{"n_layer": 12, "d_model": 224, "n_head": 5, "n_kv_head": 5, "head_dim": 64, "d_mlp": 448, "vocab_size": 2048, "activation": "swiglu", "norm": "rmsnorm", "norm_place": "pre", "norm_eps": 1e-05, "positions": "rope", "rope_base": 10000.0, "rope_fraction": 1.0, "qk_norm": true, "attn_scale": 0.148, "bias": "none", "tie_embeddings": false, "parallel_block": false, "extras": ["capped logits"], "init": "normal", "init_std_qkv": 0.0274, "init_std_o": 0.0, "init_std_up": 0.0274, "init_std_down": 0.0, "optimizer": "muon_variant", "lr": 0.00759, "beta1": 0.95, "weight_decay": 0.055, "lr_head": 0.00528, "warmup_steps": 0, "schedule": "cos", "final_lr_fraction": 0.03, "batch_tokens": [16384, 32768, 65536], "seq_len": 128, "doc_mask": true, "train_tokens": 212200000, "steps": 6428, "dataset": "wikipedia_en"}
MLP neurons of a small language model. Each row is named by its layer, matrix (gate and up: input weights; down: output weights) and neuron, and shows model dimensions 32-159. Each number is 500 + 25 x the weight over its row's rms, rounded and kept within 0 to 999. Numbers have three digits each. A neuron's up and down rows have the sign that makes its largest values positive.
After each neuron's rows, "fires after" lists the tokens most often just before its 100 highest values on Wikipedia text that the model never trained on.

L4.gate279:491504491515469507543490517503516517502547534496505537529501504499505493531475503514501502520444498457527523428531537489518530515513491443537485495477572500510517538480489506521490496511446498486528519451485515503468461482494458480460485499507507551476528482555488517529514506522470464527503535469493491510471587480577514506515521509490515514523501497512514500492526502518520472502480
L4.up279:479505476515498495494489474546521536468468486530499516489545500519513515539462501518530481516515511464521487453574556535483515542529491448503523513464519513528494467465468515506529480519476492520484484464508498499497498499508460477446515499508497533507504482466475466468499478528514525513499464455497463477522505480507489499491535534485510504476483497535511524525479438506471508531495
L4.down279:512530484472506479497519512548487474504512529490492532511527486531459547513483512521480486496510475452467512553499470489464551463515523519499479440490496494524521479523523492535497489495489509479495513513526517495521495506484533485536518488527490496488523506531448505485502544519513501550524510490498502492440450508484484486479488490516481499528507474510539513509498527515501509516499
fires after: "K", "k", "ch", "j", "Ch", "J"

L4.gate189:469475510489528510442511468461483503532536496495482547478508534497493486492547512485496520515465505513473517496535543526486531494534483515518488497497562496520464537555463542497464531438520536555500517511475480492518512527493521492526496507500471500507503492499520470509493530480479506467483501467503518497507476484531482462446505498528500500518466482487480459484494504466490484520550
L4.up189:520461520514539499466508473526457522477502497500480527533517465494476521471479463509454480524498523524499493504526474464487588497496524532486524517473543510521488524524495542466512528544490532493476448495460488489501511468480518526506473488538525493510520495480476505490522486478511478447488487506519500501471496483521494480505496491491543495504490557486522481460499504480513497499523
L4.down189:498498503496481484484505494521489485516518454510472540473517524514467531532491462475513466525495461533480509502496420471532473475457464512518537510510507525487532510530526461510485508501523569515497584476492492494565503494515514530491489479502495507481490506495501524482501489488460516470514500510471493493458533505467503504468494499486524558468474484485489523553512547499489506502443
fires after: "uc", "as ", "comm", "ti", "y", "O"

L6.gate252:484500498470503476516459506538502503488495491482511498503521506522479484472489456518471520486506484450514480492500461502495482507492513523497506521515524539503507469462464602475514530492518490503512479486506466489493488472500468498513529507505453469482559502481522525467540506538560505502429483521485468504491516519516483485490537481494488518472427470492501450482494506501528467475516
L6.up252:524482511461513499529515517457502511504460505481484509480459505510487514495517481497527492517510514498494487437525497459471510477491508476532515495492518515449514489529472513490517499448457481492463529536493471488518543488486545475512499505523509521481528496525485512525550519469564513515474500545509519477523506483494495503523527540525474526493468486513487509513481467461524498504457
L6.down252:488527508538500491500464512490500529474506479488472483530495485492515497496510501433509525476488505497488503525502522539534527496508503486486533520524467511483485496525494530481473530493544471517517563496450490445508499510490496499484532520472458493469499483519508502512496483504471547491526510534513512453537548504504488516499459523505503502508533506516466472524502483512508505511480
fires after: "L", "l", "p", "==", "the "

L9.gate42:528504532469488527544496479506476510505512425550499494487527483559494523487518471538480554448513497497494507453526503525456504508525493517556519443474469534495520500484534478552535494504505493517494471529521519500470492521530502491523486515477498531527493489533498500491496522522482455537499484512469521550485488497497502504496467492514507558516509478491481501490487479504456477517493
L9.up42:462459439474476483509495497502524483456468499522523504501462466524497473496522503479495516515517525515458543495500507468519452488490508528536489429499509470502517520510501498506525465498531485480515480534541498496508474528490505484507479521483495510524535534517486488502483527502493498490496530550507499520488460522513471493497434528437477512517495545535510442517503531516508475519409
L9.down42:491541498459499473487509495528474506507502507502535514511478503528492488495493487484508470528562537482484501492488492506510497506480506504485458507492501475505490503509513526524497462531522443497472437463501552496533487526511527462452491527522525539497489528526496542493478495505500514498458466503461515530488488458460488475486478508471491483471555510512453506508534505524524499496496
fires after: ",", ".", "7", "8"

L4.gate17:499545496499487510512485482513511492482498505535476521500502520543510539492474516513484464513505476494515482519475501508491522534552518532476449442487499498500514466495482510455477503499550494502496508513501467547506486498485489505494532518500501537486461461475477534467479522486509465503457521504466446504506516531493502503493490481515485474466469519501505476492471519498536462479481
L4.up17:475541496481504485533472462477506505550509441495473498528516512506504525496522508498475480505510498552490497553509497505474489497517509439506507449500482564517491545487449507501528482515498482492467517456545511485527510472454525497486485503495510510507451499518497501502484531487468474481466542494483436492520486485512484532419538514475555520520479480450501515503506469505527509507485
L4.down17:518521484483471527500496496528511514515460491475485539556502507505484509525478504492485510514482497477508422509505490569473447497528521489505530489512509542510511491512525509525520501531500502491463526501491520514481528507479500509493491501504457486457489489497476494525494575518514500492467467535506492518482468501506468499540498504526504481472508504491455519520518486551505538501534
fires after: "ex", "in", "camp", "Ex"

L8.gate157:518509533465516526511463450505469490497487502487465516428512505511543502544490497527561481545489515510532485472510538484507517506536531483476492468485497523501452496493481488511528507478521491522494500504455494499520486508500451521511543499493513536461494409544476493513489529511486472477510521474524515537496486494479530483489526501526504466468477485501476490495517494487494531467472
L8.up157:527513509517506488492513559553517501500543470506495514503486477512457538501522515497497524499512525511519489497517520494466536476514521496446519471536493476516499466502491520467480496509470538533506517536509528486502519519500485483520483517525500483470493531480519467514518499490502499467476503518488474494537517528477522523425479479486544500527522498543545531457515492512474490524536
L8.down157:508508488491480518509488500554487485493439518516472472394509499492482483518479499531495524489526497494538518434522500462487500494498569493483489518460494445500459506501487554549495510494483499521494481527489475486473490511498482502517515465495528501517515491499548509487496526541481501488508454497491521469490500506495463495469511493502520478473462480506490505472473474481453523532513
fires after: "=", "- ", "a"

L8.gate277:488500492501517476477506443496481500585501444494543523503503520525490473504502469525521547491513524499499481504498472515497494523514512454518509503509495475476448494461456513487505524468556492490488476521544530490498480541543466511480492501496522489480501531505528528485509515487495517460492514510529516520506492471525506511473495507515496462502455507446533548530531492502502510501469
L8.up277:527498499563540518456533503508514470501489499541482507507491476483554479470468508494524505431494512513517437460502499485537539541487522491493542496537497502511499476494471553496479540521516525553486548527451534477497498501532504473504505441553522530484505540535524474485538504516520492501529536460509497531505498524524534475511505483494501530506511524507483498523516445511462534496503
L8.down277:499487499524530482490470508496512522533480519493484549521477521501544525508510539565478478494525460475479505514480472499509530461526476503501518474530485492517443492502490528485500463462461526435489497490495523527476521480473473510490492464496508473457519482448501496457503510489544518574516498497556517512489532517529509486476534516482471511497477493441478524525512507484506499498442
fires after: "T", "K", "S", "H", "s", "P"

L9.gate387:523545531484489497506529504476503500496487489533529468546518469489528487505483511490437504484514491497524545529489531493527484488486497430469534450531480485519487486496477455534494522529522497499514508515483542509521519529494506452469480494478506509458484547508515498496486542502498472478503526494498512530481446495524472493457496526463565489507510457485493500501510500486487497540489
L9.up387:478483525545492548518474502480518504519490489523527454526488462500491521472498532517554491489486481475503548506445522459482485527504481479523502485452494497542509495498489495534517481503485466511519526514507568527536494548511519502488480524477480517507519480511508470483526526490487522516493482476564474529507523494534509498493514480510494498515475495495493494536474483548455501525475
L9.down387:466508473504551520480496468517451478525511500469518480538468524491518480456548504469551483474538550478546487495488480507493532491527532462521485491472508508491468499508505476502469528511455525496508505491523496517503473523481488470487540464498530492516514504494496475504477492506499498539535463496504468497543452472481486522460540523501507521489510568550488513504485456493544487496498
fires after: "201", "–", "202", "197", "199", "195"

L2.gate69:508505498512483540542452460514535500533451527490507494489482510495525519500472495481476521507527505484498526489531461518513493497509515534481483520444503476502518493500486502467548511486470479489537493533510490521489438492512474550497515487507485515467513498488523499439483506459468471520498510501490571464531490464534461508505491454511515523519533491497500496464507481530530476496498
L2.up69:490553450495488499540509562503503478494465511511519528517472462543481441493544485498528492505513522524459481490470458536469518504482487469516482501514506459487519524547477489490505545500471514515522487550488501513474509472507505530455510496501509495485512479514510510557552549520506506498501501501467499488530492493510517526520531470501491486484524503502489545492496507471507488519485
L2.down69:466486489462486504497481506538445462498512543480496478520485480481521468506466509482479520446504470499506530501546498539519530450484513484509523546485505499503459490480527516474511555514490478459564507491483480503507474529498508489492524564514447490508490490469535539453475515478490489512535537524464485474538482478479512466467452490524534500486527497518502513463524496475483507508503
fires after: "g", "G", "t", "n", "f", "arg"

L2.gate366:489462520484467510504473445509474512478497497504472455525457557500528488493494422504493552529510532494483513481496496512528502456487488516501477490482455458486514499531529496537505517495487486489521486484491553547495528493511499507525496499494487488537527504527514486550487472484495464544461479519477523487450545508479478535524527493480503506476518504525495437487498504495511512526520
L2.up366:497523452511478538494494515473453476453461519464509566526474466507536489448515495511486496530478515492522522496468466514497468490531467495541488438532516461493481434485524494457489505486513522476535517466433524480505516479549503519515498528490500510473478453495509517490498482512556525528467513513536492506505487508462493523542547493509498469469529522492493496508500541521459497524503
L2.down366:474561518474517474540519505494514501497562463538500477478483506507467520519478495481511503487524499454493518502466542505538496499485448515500528471485525477480494542509504503540466516558515510516470502496531529534507473522502495504517510511510455487474506526532507521495531481496518495544501499550436499480474531500501484508498514526497479543535476444473516539498478508476455515478505
fires after: "B", "T", "m"

L4.gate193:494509489523456484500526541515522506475455490535502483535497468522516477514468485527478477496507490496543476515519467509537498504516514458457518533530553507521525435487439489490513489527553516520501474514507464481447475500526495515481491525533526514478501508474517456482533487472503480487505488526492542449522493485513447475504464533516512486476505489523524527468519484468540465508492
L4.up193:525501480467500493524518510483470556480476482483494488516517525482496522491495472483501496459540437508497532501499505495433503494521519501516487513495542482502519493508492548481520512505518523495517490512520477459496478504505533479520538483471460478480507490511472458513539489461530424493496454520487495482507506485501509432492509511505511508503501485495470510475494530500539502515482
L4.down193:447477473520500507504527525513530490518466534523537463477472495491511516523495523532537492482561520479486488535504480525540506517503468462489497516497510493481528451526463450477484510485470512534521468470536526494415502484503488535508518476525482481507459512456516493464477478470522489515475429547502503483505501510499509497470483485514481558488525561484494490544503485530493507484501
fires after: "L", "C", "Gr", "the ", "y", "Spec"

L2.gate380:527509540513490488493512476492456480460494535529508517501483498468523496508494480490495526494495473497524466507479481467488505535521496479560503514539495460492457506491460531471502480460503510502486526481567519507514524546464502492479477510516529471462521541474524507442496449480478531515454498518490553482486483485487527473472514459486536498451446496505518530477484504546462489504474
L2.up380:525473518507513520474480503472489498482510541495504546546509474491470508513465448524490541496484485517482472513472516494555498523485477524480472491525457517464473493498505523487507487475489533519506518515474494499474522501552522500543477501511530470462498543480520481485471557467533467492518481567517523511474473512467464520518496508500543503484468465509506495463509535529474513499484
L2.down380:489507498516460523430516527519477531503487490515461535463476515488501486489506508469472505518518491502518535486513503466459524540506511506537555538484547500523482464503496548502458471459504486478504521506480508471502528560497515511492534495556546465471519537467512478508461492519499529508443485478502441480476529526501510462492542476505510506454509511512529485497519474499473484491490
fires after: "T", "A", "E", "He", "ty"

L2.gate130:509487545519515530519518500526518516482477512511476492465488505545522496533510457535518515489502486501493466480480501476534452524520539555473478473523502516513539496504490472458524469446462527467505483490498443492512459518486481502452480521458498509531547521525477512499525471491458486538508512524550547509515481503480477550526508492470500483476497506490487489493495443498461455510514
L2.up130:512542505553549496479507521496523490502498509503541459513557442545500460506497470497483525452526532475485529463533520512540507493489508512513461495524522507493541528492520523517527486481460489493516477514521491452486507501537521490498498483487485472488542514537494525511528448516498503525523498487495513513524541521514501487508472497561498495492499483510512462471526468471478473517515
L2.down130:491530501516466502507457479494483456530514486491480506487543485441499489511479493529503510460509514497430499506487524534524489522492461537515470527545513487469476548468518491507513532507503546540496469526504509502529537514544505534484480490486491542563507513496559487512504481522496517479514475481490522518498488499468536469483481495482529469525482492509468533471527521520518542500470
fires after: "b", "ati", "===", "J", "f"

L4.gate163:492477495487485534491498486501451496459471467487460480523501493498492509459508436487482475441495480510472523503495486503526493520467476545546518481496499480510486475474510491457536494520500524518537476463509568573478487456495476488504451419508514492524476507502521506471488536514507507530467486494496525530518515512544528491502502506503548500504500488503525502472513465474480460529561
L4.up163:492496483509513511508499515506528488480472495466506497483491481535489509493522489536507507509528522528515476475486496522500496509472518493577471550487451519496430481494485490518502525480510559512529460495505470526497503493539517541457493458507484487537507508501515497524522516514484490524483473510519505512544495500487491508489494507522511529473496519451520524554505497467486487483557
L4.down163:519476505512504482477521473513482522507467467489515495496511516474475513484490446512510544502527497518514469531467487515494504488478493508497461524487486552458484469504475506503493518497444516507466475479482455545482526509528525504489495449557505516545524486469554504519552499500504458543535494475488485492503497486512531506528474478526439513496500546471517476477486528478493502500516
fires after: "A", "F", "T", "M", "K"

L6.gate28:496554517480536463465482451521492464482511459512474505547500517558483519557480492536487518494476495520494501519512484509511509474502503474517509462526459527501477469517527521519514505481488494594523487496494507494512504531515517514517471467471487491480523482460511521490500530490497538472484500481517486487484516484525580526522480484524529522492488468511482487451500504548489492491511
L6.up28:527500498495514460445524491457485502512486508550508505510467497490497550465503478505507503483501529506503504575487480496484513469499563502512583502511501500527478499499490513488520517516485506488450463478513525486496467492520499492494524487492501514499472475469541477509461529511473514522477494495465537499504513528487548454516503476465465509503498503480498502503568533543489488481506
L6.down28:499518497497496526517510480495469520535503505487493498511457464509503532491528530533534448492506467513491475490513469565446518478498512506516494494506529487507477502501516489457552516498450465500482477550515521534534489558480521515508488533437480496475485515478468422494483470515471475498527512468537530483483532502489525477432540512496501508540520526490490488467475536485477506538472
fires after: " ", "in", "ul", "i", "g", "ex"

L8.gate133:479508497496492485500494521520481514464495519482505467570487495495477499519489479503503525519501510518516463497463491522493462509497520557484511519536468495526487457487520507543515487536484494534495488529526501517496478519499482505527522485480478540496493459472523463538485504520485515476481492470492468532540506505489484483476443490505508500491451482540528527526482518495460487493485
L8.up133:503514513475493527493445470547520467516507515515509506496455489461536514546487446514494466481491501504475451509517486476459497548511484502506469497532539516482489516519515544475477476527546524476508516466472493505514532444533482542493528508456499510524523513517504511525517495491501520500459473503534488456506492462473510486469510518487469508511479496474509562497539527502465495475520
L8.down133:493523503490513530475502497488489512507494474533522492488480546484505564507551481516507483507492502497439485514549501496509479496494489497531496482522538549503523513525508473483504487483494528502503518480501498524478472457523494513495510537486495494489478465509512509541517485496517539461517475492513528456469513479492478471459459495500535514481508502493500513455469507483478527519531
fires after: "- ", "N", "A"

L4.gate80:484483454485520471524509517485507518479509483516481471504530512534512488491487496467542528566464479488484471504455501513502490495502488447453483486528486532475502485472470471528479503507478501503541492471522529517492496486497476514526502515451492485507532527500505484504487504495520526466526525464484514485505515516529507525449491512478488444475513473516485502483494500491539513548518
L4.up80:476530496530499536474499490523496511492519513492497484523542489481503532505519509528491539519499508450499488467497501495487486520475478482492496521541491519478466486447495473498504488552481477462493507480519476477495527528459517515584537474496496503535475481508492492482521534524490518460482514522491482499546520501507499514488551536532526484556512476520512498482476531469515505497513
L4.down80:494463528480486476506480481511528536504470478527500500507481521476518514444498467496465456519486537507472490477485516470514547489426460490485477483432467510460538453482519512513502489516503531461491497480525505518483545515517524513477481502485486482527525552493523509490505484518531509508490494463533516457476478504461448532519507530447489486483490495525469506481498462520499526485509
fires after: "p", "R", "ch", "ra", "sp", "it"

L2.gate30:441506501532496503526463461525480478522473530515484483494524519512521479500474494500527509515512507562481523485523531525502508479532494490499519500442470516536486472498485521556503499541504480477486478519459513461512498536503486500497503493496480493490447441505500527490489538487521504520494473450479489443505530524468449472495489509527500450519533535473487523510513525494500477487472
L2.up30:456487504501496493513468522504524442517437494472489517547555511534507482490470496520538498472541484541485486474480469524505489487495493508492526502480525513513490510494483522492497517481513502478460509506477519491429469540505537503484483499491520470504489453489479500484507554491475464514498481470495513490551503496488455473525484498489524476533537566470505514515492505519525525507442
L2.down30:526477466488487548505530528498514494525505482509507530486457512482511525493538528475502529537467528550546449506473490522471468472495463480557487513549510488511479485496478499516516529503452464489490472479488524491453477489512509517505514459554477485501496519468522477473524494550491460490534499479542505504513542512522475450511517485485498520529496535518544560536514489539462511502502
fires after: "P", "n", "c", "N", "pur", "G"

L4.gate218:542458525481558504476513455526499493508518501497486471516472500478527543480489543529445543495526442517492503525515507470489519487498458532498484512479484510516437489590473491532500509520519504519497496494519527482481517471494507482520506503496446546513474500475493460488490535505458458475480523506501495480542500512493495557521485465504499516486537468524508463476506493509520505466489
L4.up218:535486501518532507492523442492462489494557483469518454497510465472512484546500536547512504542449483503505493457484527512505526525501477519483486544539432477529429494495491486491498555508482541531523440494510468510496493471534507516515458506516461495500486516501556502497511460522421501499484494533473536490519490503520481530491476500505491480489489487510464524499512505548527551472524
L4.down218:523508469499552481482488465509442501489488506518524513515486509482486506477510507469511531457477517493481523490496533468507536526488471489534534508481474574539455540529494518478498502526495498518523492494494478482497497509539485511483500516505496513441491536510492474489536483495511482483519541553538518513512515492459528438480497505498518504481519489497511535478483459492519525502458
fires after: "'", "Wh", "I", "wh", "Ar", "h"

L2.gate446:513502520533497549537506483436500490504459503496473479508527513517512491534501463503469463473515499531479524540501476510505472524518477514536515504502491420500498494466477466498521491473500564511500483482523477531500438541506486506512506459506436502488500510493537545482476476512514485494482544499537495506563501488526535478524495509505500495482463503472519480503513506526511487497510
L2.up446:488508500524484554490521513468484503506489510527473533505509544472503521507470484519497467479541504491431456516516494495498526522488506475476506562527501462471514456506502492479509472485473497500473444512522468522504495528455498537512493532522500500467543453524523522498514506530485498458491505496467479518501501527564481516505475463462491537509505497534499500511564485463521477529505
L2.down446:518539509537487513497498508482519488512546526536463520497533515553491529484491518526499517476506501492435482500474487516518548498528490525494444490519500496504485508486501516482519476508476494464470504503534465500532525511470491503513458498523502494423542524438491503526482505545521527471453458497497514489519530514514505479524526461486486511530516493507501529512482484454487508484506
fires after: "S", "A"

L2.gate280:519483518477550473482509467497506512536485472489497514482499520480571434522437495509482506511470491495521527466535530544502515518454474496525484547495530509524500526509485515546520496456479477540480486470551468488510501488485491502510493498466488515495510491497492523483501488479484509526514495501493520478477537513500479449507438491505463464492497485488484510532509466534505442472522
L2.up280:502498516539580467469504486494479508498481509494539542487500520526513477514514514537516502527495491516484489500525517478493472477492509521526510515493479545470532511461472461497441485478494486510530511466490463541490454535549505492498485461501479528461481477468472497511499559489492499490515540496512542493516496502485529488502529558515476457437525443512510511508494539529512491475497
L2.down280:521506522470548471517512502499487496546515505533512528486519483480519538498493512510473466457502527485496509518498485504479534498525496484485476513520477501489477507480526510493580473510492456483559524452555542511449490454500527538476470522511489537486477458507504500485493489533521481489517480496501571495501500498455521491476497489505507489539517496509485487519519561486484453521534
fires after: "J", "D", "w", "a", "l", "K"

L4.gate160:470505525464493499520469505511505454488530517483479478489496472481465493513526460508503482484531517442474529499492561509468477506531529480477502523522465517539458488487510463488511461485506518492493466459483477515497493482519525494517472499473521474460491442456499465475471538524513465504460522502526508524512476492520488495431491526523518473524477521485522505504474489474491485495515
L4.up160:469473509518480474522484466495494453490538490496468467490460493466481535487487507465499467485498549482507517508527522515474518453543489498471502509512523514522466469510502493482560475487433507503510467518472501511492515489511489526487504532493503482494476517504491459491520520492516521460483503517496536524474485503503505530505495484480509544534511535478532528452472499507483540528484
L4.down160:520452517538502529570519481468508525490540464536500501509512503491465514517478472484466494516539488530504528467511515498529536478492494515498535549505522508496493567504512484482502486494464495526503456518480507568525492549486484501487529497492463524552487477485501527507500472474525503468528504485505511527504505515482471536510483552528465485492494490503482511505511504500521475499497
fires after: "A", "N", "pre", "Me", "R", "me"

L4.gate304:464481494489499489515509434532488499470528480514511489514490499513518479501510514478469509519451460494505511521483527493488476501526505502498463492461506506494588490471488473505527497517496469522508527492484520523472476529510525501506484482532485461498508431523497507534510485515520531521492490483497505490509515495544524503491476477498509558438503476481503461511524477543496503500480
L4.up304:565487528487493488481517447498477486523498513484507515456488517493485530518508511507480525507500488469482539510526496532507496492492454497433469568507503520541473535574496457476536489495494483505478539486474513514499500476477466488506505539494487499518469512459543460523548516494494494512526449513500502456517474504456497511528535496477494513515535481485489482453464486511454520466502
L4.down304:456521438491497516506486568492469510506511546531490510513531510450529491450472520501508461516521493504506503477493502527515506523492544493527505498542536521521488530482490456450551479474475531496552492467489467470532493477569503509491490514435478508471486498456494526510463479515514493490485495530516508474552491510490511514494453537487528504533530524506508487524500518474478508458514
fires after: "d", "em", "h", "p", "f", "ud"

L6.gate79:470480442522504456465474494494554532494525522468485518504504520526502491503492461488490482484534536470495504549501555479505515502477551511492527494491462517440530509473503453489496521490521504512514546521487483473496461503534469509494479492500464482528485495563519483469541525472542497505512494530500526534438496516484528540510530495492471560480511466531472444460469505477493528490540
L6.up79:503477495526502438511494474509513463484503512488497526521473544472513493475476484490510485479527500476470530513510459508488490518486531530493492546496484467461505529510504490437492526518496523530506453489504507436498471498526492483498541472527462511491508481481503501490523492513547522514519476503509509504484527489487525498508519513452527483432466473464511490484443518492531533504507
L6.down79:509501508527504455478492513493470503451535515495469513465515538463530478499527522466462544463510509521471476543436477509523491512454529518487500525516463501540503442498566481488506530485492519544476465521544466456474536478510473502482478530520431515479449523476509493523532510469448462536531528499531497493474508505451469503498576483470530511518510513479495485487493487474490489498536
fires after: "m", "O", "T", "D", "t", "N"

L2.gate431:491529489489486535492465531466549462500517478532488488497506458482518474448497499471457468489522513506500485498493489477540486517491498478498490448513534519491521522464480529510526528524529482477497497464477462456491501491488475452495506485493512477485496479473550532498472517520487479520504467492497517497548495493496490487499537498498506545495474497507471461474463533489492492509475
L2.up431:504541501494495538519533508496597496526530501494507456515519467491540457509518537489480486491528507523511472477490489479511488447505498493497497486473503519465493515483493489523530539512479479500497506478468481463502491481521505529514509486482471520477514455505490538476446473479448492561486503496495486499542536537488449504542490554510507494476494502452502486484472523507484506497483
L2.down431:539478504482467467493500492513480488476539476445477531454503541503495499514490505556518490520497514516463448515483495488480513491529497500515520506497474545510551497521520463501491476462520482490527511495481447492477494481498520507459497488548463558519491485536497532508504505513485485515515500508526484482476523469515486444537449507515479554429496482499512524491520512470465483519476
fires after: "| ", "- ", "C", "us"

L4.gate49:548487525506488464471477463494521564506480481537499479485467515503543507501488509522448518502524499483441481492469444497516472481489459493538478506454554529530489529441497484478491499516471525482506532511526504495502475492500491550513482512510483461481491475505539551491522481471471492499480511521518520490483513476531499521502481476486535484515510462497513503521470475442493501496521
L4.up49:528523463493536502458482493497494493506497528534506454488509554486494508502433495507539531533538498494519468509466478527529524487462517488539516508519517526516487497512466467505472501438508498498537453518503485509493532548534509507525482539535506456527488513494464503514508509537490449474503522493473506484449448458462466506453456548531557467528484514532500471519465514469498497554518
L4.down49:513480523505514512534493547495533483511518555494510535486440508524499518534484488487485546505526506489516454489542445498451542498516520476510489503540533541491499482484506506507545535485486486478503555459468485523517479467506514473496511471514459507582481494491503485509496508518492509479481490469490485503498450537489476507496475495479520488492490488529500501511522468509490470500550
fires after: "\n\n", "However", "in", "larg", "rem"

L2.gate434:482506524502473508516491477490482505463475488531476521488503508513477491501512514472518493487529465560517521473477472477488497489497488494511495468469449437542495444509481504513494485481496506516479476488520499499472480522478522596534540493509472466483487469490477505543509513503505531528492455500510518461478488505494491498511504487488499486459488486492474452490517504544515507528494
L2.up434:468539458526523522491524508503482493485512480536503541531538514527505504495534475523469489520575502478506485465542468490475498525514502493512495512542512499487532480492421485496473570483494523494500521517482510508519546519498504550501469537458521517506453480502517508473482503514499469555464529514500531500519517497563433497503484505515487498476487505511484504540507481473442477485515
L2.down434:469468529534491513535438520478492505488524529509459519512508500491445485483524483477527525527476482489541498479515486494511499501492516486504535489494481489553506511521538502526496468480507509526539477551504502476491524490503501513538567504527524506498503538526510487452491539520511540506504493495512488485493498531483475461479540508528485492467472484485474471511508536536502535475496
fires after: "\n\n", "B", "g", ", ", "k"

L2.gate233:552490488519503507521484478565514518548527495493517508460489488504539466478508510490487503499536478476501497545503472528534492500503505472463507484476462487508518498535523493494491510516512497500530482495490518534483501511520429459510512531501538472469505505484481510439514520493528537529488478498483504493471485486506479500501506520455496522487514513540530505538499497467501494513501
L2.up233:500557489545487490480469468525492530557551488516469499481472514497491512500451488471535530523484485502535516508502495527531507480501491509508499494462473504512546499546534531471532543546536472516523483499501481487503487513521489491530435501526508484493499490544494507503527523523504518550476497514459467483545529498479526505499509537504477515490509523499532523499522524482472529511521
L2.down233:462502444522486510490476479511463450456503533507474477488486512436505552502508525503519498536480527494495513457465476515554512478478518534539493482506522497491501501515518523505501470447497525504466525495501490547519480507478511483500520528456516514484532498454450465508470483468518490514535466491500536484492528505465464494485481519481525467467530499506474467515521503490548525484441
fires after: "O", "D", "d", "w", "mul"

L6.gate270:497479511476510522503485493513512512501478499494484454470479510467536500496494526502558494510511515498478471505517481447492545477525552506438480486487508517509455517506512538496502506522494466496484509497508501495497496456533442522519475466487485487497538465490488497505527524504480479468523497483545487495521491501467518494525491512513461506538496523492534452528481518476474500480453
L6.up270:500508531539506514499471497481481477533537536506488522476520466555505508458508521516524518466522519504508471506531500471491492517497544525489512486504443480542514483515494493508509490514513500493458506471475472503520504481483488515474460458472538525483523503493487458575517511522525472469491560474525467563518490510493512511533509517467496474552468508519513521483470500483541515468466
L6.down270:491491479491492536471458515524502500516510523483491486481486492463520497518497506493464510474497464506487537497539485460439538489465496524449507518469492474511525508532481482515476506508522482514530486528468475515505511464478476527466467526511456520413513454470511527506473532520467504543517484491543517528506536503508548524498454518510500508514517512540531453464523526516532519523464
fires after: "- ", "==", "\n\n", "Res", "== "

L6.gate404:514515476501542449508518493534504477546525460460506509502492513482520484534478530515513469494476507533499502562494491492480512500551479476489493438573545488492452489500514497541493512486504553499502493508520538485458486502548432486502547565458505509511477450533529520502541470483483490491502489488454496468483478509493500511506471476520536536509496498477498501523485523534480504532489
L6.up404:493478482496505518545481520504523510439510468483517508480532497521524495512494504478467471524509489475438513456486473472503515550499529537501532481520502534515509501488517494501510549511487546490502514472522495523482484485498501506463537520492480459508486511490527457469500490533564458469465499502535444556485504490448496509473500494520515535502502493517491538523498506503471507508511
L6.down404:492503508502512465507446553527494508474522497461509494528482503508512494425486512506533477525497504462479463476492531482478516525495507494483482481474518463516497505492433457529461468493508525498500514511470453511513511470511468444501480500521499458496461515517506494481489501519538495474517524506499484543545511475511467509536497512527479532516477468476527518496508511505481524492483
fires after: "con", "pro", "Con", "Pro", "comm"

L6.gate443:487516468464518445440489485497512491509480515479502487514489486440534485516450504518491459459527463507500501497516490494478458481480467519471486491509505517489459507503466486498456461474502534553526483454486450501523510517518525479484507496519499556490497503451550531516510474487478487487504523501520498472519529492487524502488502526549488509494489489517507512436490499523558474504525
L6.up443:491531493526517459498528506504486478511496535467504466538485510432496511533504497469508504472525516565528465462457497519487520509525494460488497530499527518476481508507484486547524516492462477497515517487456484491511545482491488447516503496496511575548487525501496492503512482535539484511481539538471477484471546482500498483520497520524495517504497497523474533492520494525490479471506
L6.down443:490546530518484527475489543523458523504515491521467527510493509512481529493479470509459497467495505513480497493463488525487500497474466528528550455489488492507492522454528464533459497488504508480497488483472521451511507524509506501487544505519468491527526513472477547505490511455524512493453520440489493526560512475494526522495553457500513483462525490501496499472476503511470504501517
fires after: "L", "r", "cer", "K", "fri", "l"

L4.gate254:502517505501477512532510444471497511515540522489504470505496474484490497471506446491473456499480518519495473470518473498520519531504518487526503521520518486510472520538459503528507489563539506535498514536489460496546534500495509507510468455524503472505520535474507486483492490505531477551515516453509503494509527511516444498476500504533531462506521489467519506483508490520513525456503
L4.up254:528495497484517529482502499522515517489515498401480517480469510501495522469519502490514492508446497475459533458503468535522487518484471505451486505518489508526507485499458498466517481499518484549497466506484489509462477470534526492505498523512500517465534460489497507518508514495535552526429497520495492534501478534505464473458525466516489471486474440483476488513505488495482480516491
L4.down254:491488495514520507509508464529530484514489494559524485497502523469478470527506480518492516546558525520500450516544477486480483483498479493476504507511459434487482518515510515542477549518548484481505489544514545497474476472531493522514486446530468485485525527481487475431531472546489456485545523493541509474489562567505513464507513491563518482495541468518518533514547489511507531478526
fires after: "S", "s", "T", "Des"